From a checkpoint of a small transformer trained on Wikipedia.
Size: 12 layers, 10.6M parameters.
Architecture: RMSNorm before each block, no biases in attention or MLP.
Training: a variant of Adam for these matrices, 588M tokens, 4485 steps.
MLP neurons of a small language model. Each row is named by its layer, matrix (down: output weights) and neuron, and shows model dimensions 96-223. Each number is 500 + 50 x the weight over its row's rms, rounded and kept within 0 to 999. Numbers have three digits each. A neuron's up and down rows have the sign that makes its largest values positive.
After each neuron's rows, "fires before" lists the tokens most often just after its 100 highest values on Wikipedia text that the model never trained on. A number after a token or word is its count.

L8.down418:431510459533467432561561423522403561399542504493515528475516464512487452425471497516483498541430452469458524482544473468450487511590518470479558548496458539616553384541514508511503494409455440541441455516443482458424502472595500428537426571528443475468589595519469424528453500534463521477456450513533424413469511475483471459574546396453417441520441526551582517424509463502398535512590
fires before: "3" 23, "4" 22, "2" 8, "6" 5

L4.down29:483513446459434432531473497563485543502494496535566453420610531534577438559392461507528534525563459556474475583477452575496555510558485494518489525451579509539498498514485503410450500445548599465594536526468468524457468407499513500463527455533560576493424520461535559472550490515478500634454472525550501529421479463519511550480560563451483451510472511549476512510524461515492422580455
fires before: " " 45, " |" 10, " |\n" 5

L7.down615:497452590497421515493504546463492538518452463494563560506562464496558500474499626591485411587501495516470519516439523494440454548438444528568599470464584551496536570548555422457508433557514585539498467426526472402490503571568562426527467461497564444451569432574486534430553606543553386541564495495590473433462424554370427534521433516456502519459580424450553605465577470525550477543504
fires before: " " 43, "}" 9, " AUS" 7, "y" 4

L9.down198:474455528520573532481485517560450487492587542514539473520524530498433547451370539434475531467456515444429576465496563437519545579540524455524485538546593516505583464459514498488441476453411547530477440428557507490417529432427593448507567609573536496564501575483527470518486541521407480462507436530494566537477383591473532559477491457501558469469512533489528477551600411473505452486515
fires before: "." 67

L8.down21:566511333467516543522463452494483488519542431542505456532444568498422529434526491608491576536555534526461511499485402434590526533511509495472561461421436555508485437516494511410535458527510545541559469450556438540482483567479440393556571474489454492475528483535534511445480480456547524447437584538501486393544461428488463475497459523535511564448487483524437474565558517547644507513452
fires before: " |" 58, " |\n" 5

L8.down611:467548507489393489536538474569377516502444540461418481500525449478581505593522509538509451596560503538472512485478584496502520510582580508483437524481522438479517496482485509430536512423473568475458458443507459490533502484545482522511456533440461484540444502525465471496503533354569491458511516608556416497555585512534493515419481457583510622441413427482489569489460500488567492526507
fires before: " |" 21, " (" 17, " " 10, ":" 7, " by" 6

L5.down67:461435517461477646444487479442515461513469531528484424418514476449563478451603457465471533532433528454532420511584441512478464618490586557464520548518561504461522445559532576556512400435576581458479507519413561502532437580440520416540563543497539531469612477483552538508600481584467480427508525570547417601449478483430475537421393430517556486480505587466501439502479554517509450521550
fires before: " |" 51, " to" 7, "," 6

L9.down551:446545515506512487478470516525494531554396433513624462474539497509631517439498523513450523534501552615469538563611531406499515488488599469452515505503513482476490530594477424508477520477503524568509389496512444472505571485536552458520586442517543474587447542564556431459432596530485497445544536516474572557429436462486411437513536452550525535563547416405494537514477451459542522499554
fires before: "199" 22, "200" 19, "202" 11, "198" 9, "201" 9, "197" 7

L8.down558:476437554474443509543522515490406610539508537501517489554577521498496519485582525466471544416566358555488436509476514556568538466480494440563606598513462626465535496485417473534539536502556362454497582530510546495584511507462511423483554470491528474526359492561494556532586529497625510571535441492350545514500530524569532569527419554552502527491487558471609523494510543478476366423499
fires before: "," 45, " that" 5, "D" 4, "P" 4

L8.down68:441510537512563502519452610541410528525551548480554511577476551513563520543469550532525485488464551474569452525457491536420457632480528557423542480502495518469567473498563598505374468518543464479499559442497502398533478544505540467502480495514466504563546455432443606512455430475562499554543555483476564452540459502500507485428507333501419532521559471506404471531502423491407486524542
fires before: "200" 14, "201" 12, "199" 10, "2" 9, "198" 6

L5.down36:453554570492548383493500605575479509522441530514484373500370551549492544446511469483576514444475476542477495386488576448600603526403485503479586516498564532460503475492569632550408441521557508503416538510484465568510537531555560479506489435498562499451485409499443527453466437528535595480572470537485551501501492491420547479455533486486480516454543521488424488433520547433506440374455
fires before: "==" 29, "===" 14, "In" 5, "The" 4

L7.down362:438510398584540442465520568551508473504417508567550547583503558528491475483445422530422383471526493499554537575475547493556573650569523462459451517489527539491458392466486501506557565438544607492540455529507472515517411499487497515486562491502461512524478464425541610563485516544494530474536570502529563544545512520589450436479495506527500553535506462443495615530545342576540460512536
fires before: "2" 15, "7" 13, "3" 10, "1" 9, "6" 9

L8.down526:474493490380419463459534550569424489516499423553509484562570507450511539525504504482494512503519511477465529612555389454501579463546478548423490441450535539527440547348485492457532572534469464467467492447605565621570537510453534441521572562545540486588588414488498509501504580417486526427559491576539585441553529445446501494431546502551521474484528436497473478618519511448407511462468
fires before: " |" 46, "|" 13, " |\n" 5

L9.down271:490427435518443491441456388535417499565505497534580551525477592520551406456523550525477443457540555529405522533508468415553556519581456469455515476556524448517378627533438501583587552513529498528554499473490455490487511472475455584389493631547425560488402520434485525506481430467482500537526492487510533450493413525486502535463504581542522517523456490609376543571523485558566530409498
fires before: " |" 36, "201" 10, " that" 7

L8.down367:513537490522480426521605494460433483571449535456519442479463564538504537511497563393498479515540557584545448431541481502524459512438553553503483555475592542519518533531503430518502476464431404528516529540470428527456564550447523460549454533444506425428505535455472508556501527440484592400500459451573539518462442477510472445583535556448527555510546551668426548484544569527486493466514
fires before: " States" 41, " Kingdom" 7, "11" 4

L9.down255:419514498469516516478415416544457574464465459407503451433457380560506464505547511527494495528529563494383529443448466457474440547471556496497556389479460494495550507503483473450498528577414546531464483467444497542575511542451524503477439543497498571519535567441454554438504531575439391530495499492471575382387519610580495452532499429481552496524543473406516552434466463475464502582659
fires before: ")," 28, ")" 18, ")\n\n" 15, "," 12, "–" 6, " –" 5

L7.down635:512529453519484531467507528587563523369541489450478397596489466478529381536527524520558532461462498391494530578516558441449553559546485487469492524573379471537544534478506405470426393483486541552491487543456470550610476506487549554563513457466529518479533551506478533431401539522577495442516585481436454449502528540461574498414420405463501597492468458520545449523549471558525545443543
fires before: "0" 22, "1" 9, "7" 8, "9" 6, "2" 6

L4.down689:480467494529445596552465472501523523447557483496435528486500524580467500454525563489584491390438553503474488610549472533466539497518461514440520486507555532536562582535522620514465478513558512507545479482437521469453524431480479442427591375464456423497441547485491485481435431577508489573550524519595397639440498410492428514457447571479538481452510422396461512488549497582509538430463
fires before: "0" 16, "5" 13, "4" 11, "7" 9, "3" 7, "9" 6

L5.down581:465529441448469467395527462588436544507573566386493453549401510499474456609457567468506481516449464459565505504478604421411537393563546471538458421488536463406542437506468579492636550450567502404528405534556522533584574474516523506526541488486505402493570492511527476479471546463490471479410555465529478498488591438558484467535563487516503574513469551481558582473495499553595432492541
fires before: "5" 12, "7" 11, "3" 10, "1" 9, "4" 8, "2" 8

L9.down685:521458524481483505424554473463417543405456536568477515515533522481489535454452505447564490480476468553483541490509486562437539489517445558526577572637523531572554553613507617492486507491512498531465477560579405447486478497511439495513508455502490432500615523577480493434477481575464482516521410608518468480467533327483411543435531447461489462518457541542449502440474538660460531484486
fires before: " as" 35, "8" 17, "7" 6, "18" 5, "14" 5

L7.down617:540588457406506497536554521475449511591539462416523588540518492520415584460407532433503541426551458559410400543513563536500424461586548405508459405445526514594526438457566460483486393410488512469511556493426538538492453440421455550470531581426449471450497477453491509488489491510475427440481381511485536449536473591502532446576519532487513440440492565530572516459395472475527525474473
fires before: "4" 16, "7" 11, "5" 9, "3" 8, "8" 8, "0" 7

L8.down584:482438581497482490450533449583488482514466528438476611596417468493502550455600476478490513569531515565519467460430443362525475466458513501476468575462450454553527601552451564428400563576428565532523480580526521437431498505503534478560490618535452449524465423465483461445551524538513430468506587479466578401536441477480508558571474501511487507526537478499368611488519508499490510480490
fires before: " " 52, ".\n\n" 6, "," 4

L8.down517:495448500499497519423560405487515558505572496414464492491446526459543569502500502439530469452431455557549552492579504432514576410459433442494424516558387474549538504593447511542519569620544460531470542586537567538506515522532424502478634551540465438487503485533492502425483389502502487535504452531502550520453497495503512467510442509485455437473492451499504498479447482494609505444548
fires before: "6" 17, "7" 13, "3" 8, "10" 6, "2" 6, " as" 6

L4.down409:472563458480534549490508390471536569577518468487546468493455512554556600507486546477491481504472496461507559494537513493442538593394509563454561473478329486469478548565435522438557507511500447487522488457462574503490429585548446542543513527482490546457473428515456440447473490470576431446483410533491515473478515400544461487508515433448476509499537599489468553478547455537473459516501
fires before: "201" 22, "200" 20, "202" 9, "181" 8, "199" 7, "198" 6

L5.down154:492423487516504499457505450384434450477515472487437532491361490431500511442451547513441459422483483513449527535518615466507509490546465555564513477538415503527451637517494624493394476629505538514491615476599527562481485555532502482508468479493466516512408462480547482586424496549539516550534588520509424471498373519531435486524478457444451515438513535581547488493555548448383480458519
fires before: " |" 54

L7.down648:533545434482505454466457487352476572582525561429517506541516458430589533538485499501601489485606547578464479529525387518447543475538525488514503474434524467520490566479462346575484572379518547524469495501586636444493570471427486519433516448467465587549452507578485570551431452444536420509451503536491470406522494550456453525445438516431456483438565485418514483507529446434547550488520
fires before: " |" 72

L7.down614:454573454545575495479564494632485468442525581526544450467462539484477519516481441451480557535513465474490373448444435509537500466582572496478537499404467473479488440426535521481482546485560527509553562523540445506399494465533452479539467406484445482420462438503484459466458425509485497434507511445563565619490501531478507544450525493455551546556535477499509503516511377521490526554468
fires before: ":" 51, "–" 19

L9.down247:455515435464566424560487548588485448593436463510482553515519518568446468567580478531552529515517533539527598466470448596471478458523526469449570426611432498495562492488444601569468501511504508473491565539446419585380576588479454500461462399472519412554628464443497529494503472474507412495514512442448503566519534472489515458556503471410469388439410548541375492466492472510573529464476
fires before: ":" 91

L8.down94:495474501614503515503520553458520490460576504490518492475574572416541463447536527549471476412488447493616621465479471424420487510496519457442432515438514458416476442492561508548568468523479490533576534448513478496543468482408501575536510497474463552544421564536520492458427528495518450526482531534512489511541557475567508486479462433552490465511452518400539465441496524533470479531500
fires before: "000" 25, "6" 7, "5" 6, "7" 6, "8" 4, "4" 4

L5.down409:464496474530438601519479451463398443484557589515516418529565555519468534531444467453569488499518567538527494537575506499417495492597563414444586575449477424622438536464415554507432637512594605495456420421569463438469438461452509447511489564486561488539571523473506471435515487422542374511504511486531602448629486513532480470482495580474543442419480560527476359561478574568551535560468
fires before: " " 64, "th" 4

L4.down224:509422552458514595453434480374473498540592428501505431501508461501488498493373471467507443432465473494568462467563533545497461547516475520487545493571447441548428484475536546466476532592524477568492504577426582497519478578457489502470480539523555546536552533496486516484535529414461524513481542518445518438537622534395539537525493616510487479434522479442620676539518431481494512500482
fires before: "000" 25, "8" 7, "7" 7, "6" 6, "4" 5

L7.down471:560505478423517542532576417489502482549569499512517598552500542501487541500527498565501451533480455523488565477512541426484549441532556593457508561482487491544561462477477492404397549457446566534560490519465427472445591565435478482534426586469433502521432479442482474461489593533552448478565516505466531485624380464458493468546461531459476452412577497498489473576476507601435471547553
fires before: " |" 68, "50" 4

L4.down38:488432497451507435455508487485514438501449420499448508419469492483411391498531418517440497381458574560521448509490457438437524508474477612559558555479444599399525592518480494486489550413576504512460478536484506514586492461508426556534434566542597457469466563442485492521603606561499526460518470533521462421502538494521498468401558548428490474441421408505565628518563506475492441547489
fires before: " " 69, " ." 13

L9.down437:630467510485544534508617538486537394488526557497551420471507528446579368597527600548570513463483555441593522538506501437509553484461495462492629491495566477545509436526491496541525465432510508545507514547490470471514483418399488552527523539440438492547451488500457460565456397508476450380469468459535421539531515467510558503559459558477576489530573526520528496519449490457590502513516
fires before: "|" 34, " States" 11, "16" 6, "6" 5

L5.down26:571487600476499441468473604519527455488443496551502511564630401461442510549487556595468490426491457454472534514628508425485439503431503490534523501472466555532436489540431459499517521457486420486463513471435560519622457606444452544430534533513387499496508467551482454470389584547577517488502467496507486506523493450473440475456425547521440481513544555478490539553420507490528608489544
fires before: " " 79

L9.down487:512419496522583367516589426529424525528475460471521431520498471565465503466560459493501465457514451558532489399547503494570511435536458510589521595543492517470580442506516584578579495506486578420482399413541506508572585470496418610406552557473484589550461452516450548419469468494511529533555456452485504441501527566572580476561465512455584553534582478491464479447496473542521583519457
fires before: " |" 78, "yd" 6, "ann" 5

L9.down324:482506546530576568444504628539517471359486529521481415560474448562476519520531515445567456488500466461603509466458657517598489568471566525408439538494499492497527451477532562532501443523454360509463469516448483450504578509471447507480453469564486478488517504457553489506521478617509518493559471557431514590468533461426487521521484412489496481548472517479481512526573527492464488461499
fires before: "2" 20, "0" 16, "1" 16, "3" 13, "4" 10

L9.down181:469518504435530479449420455539400474394450496459507572555494500566596447495530466470578515493554562429428504472565437514466553485523492513458389439536476508554360407493496543530458503571485574551499467446509540436521502521568476488488526493509501537451430537541433533476523455528473490360514443515550547486459438499522541549482597556493475473507573538500556522499444537514598486549489
fires before: " |" 49, ":" 5

L4.down506:407525498597479451528436478487460514568461526469448381441540513522549472526523518492406464432468555613465469552473445495527561528526466565572518469443515484602465533434608502464499535490435519533452565466483493493525424494546398574502479515556563539530551482468539442445552565509549561493480483478447528475517470446504561518518402503432545497536508491502406496511490535589442521559489
fires before: "201" 18, "200" 14, "199" 10, "202" 9, "194" 7, "192" 6

L4.down367:508457469457490492561479427393516506494569504500505597531503511437461516493433552423447527534547510513604585564433385559461446563465522593466457505502452617531516477455454481482543450538463402594528491562489459468537479498524460468509538512526498511539517545475575512494555493549419459547469547490601519382548547559481509519560463629516584497495457601466403499533506488633577530560404
fires before: "==" 41, "===" 8, "In" 7, "The" 6, "A" 4

L4.down405:532523482493455502475557470399582433517519467477461592521544456525567522564579434464468448591430560549459443527526343516533522495491613476482445558454373533505501546555460460434462520559509483509508528465485595560535512511490408502446502505404470492531513567502419494558459437472547467474449552574500474427570535582541431534527535588428509545464533456544453510491442464550486631475457
fires before: "==" 17, "===" 11, "The" 10, "In" 7, "On" 5, "A" 4

L5.down386:518512462454460555548508494451443473494527509428577643420525536415474583504600491464450495572418487479544585512448366540543495576625516454497521451462382423521505558542416534435435522525357423514505478477509423453543459492422521522513543527417494495475529500451449570427509457380526527441454440589536601424517416496519551462526512493491501422458526454470521562501513540435514470425525
fires before: " |" 25, "–" 20, ")" 8, ")," 4, "," 4

L7.down701:505559441509508476455458556554457486457488415571526544545479524452474459519492440500464460485487513456550469557435523351488562467496412444546491488449523534564546511459557511488518441497453559589491432441471535494528535514527447458481532505511515468528535552442598540502478508610551515461497496522421527487610606502514542572424413416630575431474524525463595500482493498572462465484459
fires before: " " 65

L4.down628:481480498441436518532505530511498531479550599560458463513638487471514512463440492478445629520468495518433515573502457538472506461469562527527483458400432381537473549457572564515475488482538462519534476579461502476509470477427454463499528448478532470436498566447515510487453477489537457469452547554461485492492514590535376512436472570602491484417512573490454525481411472516477472504501
fires before: "," 75, " and" 6, " |" 6

L9.down413:445555512520487461487442531566444506528489487458483506481504470531596454610424556562507464477636448495571520475523543560445518445477450459500493471546569564554476434515540465493425565474590603520424486559530589524582516565551540576389497429442489390462482573528465463509513534453521512489454598517516452434532407498483509464435553432451515500475505522514500546490443555503490511534530
fires before: " " 36, " +" 27, " −" 16, " (" 6, " -" 4

L8.down604:513472514513513474493539409510577496551480540482589477492536514496480516554530539568531540473535478523494602433537481484532522469457462481547527451459553462549483494393452594534474552540549524583483468509435440517533513397572460533497501479536583495547433425530516479504565397429532495530533459510455517544512422574473468499488472499502576456409530446464519417487469460473534419469522
fires before: "-" 47, "ig" 5, " " 4

L5.down115:430490376524505502448525619575469477422430497542557430494435542489541432441416417607545501435470515476472540486574550520570494515537540525522581528469548517480464488421460580544499454411449635507488467510512532499465520486418466476544464442514517486452501477468582496465487532464496613445530469510413547541500468401459548546540539530526530502495508529470531492467522512435492464418476
fires before: "==" 19, "===" 12, "The" 10, "In" 6, "A" 4

L5.down532:458434499476429508434474593595420585528520495548506474502549474504530522535544460508499505506457550466552527528616455465530511516376492565522458473483534493510598519603581566504548513454440380553470554432486485483480534532504563571574571551489524540444478572440424462544534471428449526573540537554552390396502494526585454521484477488560506445463508499431481479414507471521575371509522
fires before: " |" 28, " |\n" 7, " –" 6, " (" 5, " and" 5, " is" 5

L7.down449:611498470558502428530514515553471571552611449508454506554451367494502549454528443443533537477457504476533441544519539553539573573577522544492537420509559452454523488539504524410548560459469550471502489539483528486561480534472632528473463441512411421478485512448550444500535461521490555480458470484427488467485496498526532587379561487502477453480457590488533548462378415467546462542458
fires before: " |" 23, "\n" 17, "." 9, "–" 8, "," 6, " |\n" 5

L5.down244:579567528453437476489480491440526493490546432474526547514454474532432462499467419436513542521514549461470542556526462412428515488561510442530509509528493511425578579582544522544497381507474504485541541546521498533518507406539455471511500533554570537511421518501494495536524486418498509564515445490409558534476486485525463495413563558553482502433461534519468446526369455511512415570552
fires before: "201" 43, "202" 11, "200" 5, " as" 4, " the" 4, "199" 4

L8.down669:574443530482488436460486559563446521398571518481538499582491459582530479484472482507530443516498517580579529504576621489531467507530514432513527507539486511424553512504569501647549488475429556546480518544540486536468485465423423474494538543396459603600479629413496496506575484523478459490540532507613543482492482434547490480501528475500480533552493610510474501586476471558508532522479
fires before: " " 70

L9.down463:588467517532463513454456511398564569564546575420468484449447482453404487541470531484527504427537527427512551533543454567374459422485480503388511524406518515510498424457382467507535482573464576527437426462460514531503456504511472544475570559582402501490484449481529562546514478451474608502450479518466591466545491469521507443542522453596464567435456461452505546460517549553478434439454
fires before: "5" 32, "1" 17, "6" 10, "7" 9, "4" 7, "0" 7

L7.down196:529527544370512518454414498556561458430497472525441560494540448496517537499497464466532513484569459407489446467469501435504487568443470452403482509418417497535501470495502516450476525521528539524517495511514511598563495539526456452508543491398380540430567471497521428430452537548547537390453571428515494428504463494577517539477463438533455432527558418500446492530526498568443485472487
fires before: " " 64, "aces" 4

L7.down86:544508560455451525489354492516486498481535481458486543556636527515520517519437486426579480544531375516506630523531561456514428427518488466533485387424555424524535576580490549475451461517496549482435529448472443478477541482508466469553465526469451535474491485549537502487421503469389468465575540565446459507543416496462502537546452494478450416469449486437560496475458387575501563462470
fires before: " " 82, " —" 4

L7.down586:528525468516467439429565508493534529583514477480528476458442469532519513488439490437502478548456581589474430478467457474395530472572543532495560488530420614385566456400427582511579382528450470436513434477527548503429532506563499460557440545543440460576490546505569477451533497400435495556553445517533534461507525480491461597520462532546506577512552428450545396483521581506499379516534
fires before: " " 52, " the" 8, " his" 4

L4.down630:519504486463465436531487483504549484551507577482543481490430544540511573458549562548519604536448447570471457430561423509517518507392469436511544501541481402511485510500534472473543541500485480604624525459551496541450538483510530396463591420530526541449486474557479499450459471532514519463469438549498447454522452451468462426590519599467460478583536552587485551438499518401443475598483
fires before: " " 35, " the" 19, " ." 11, "(" 4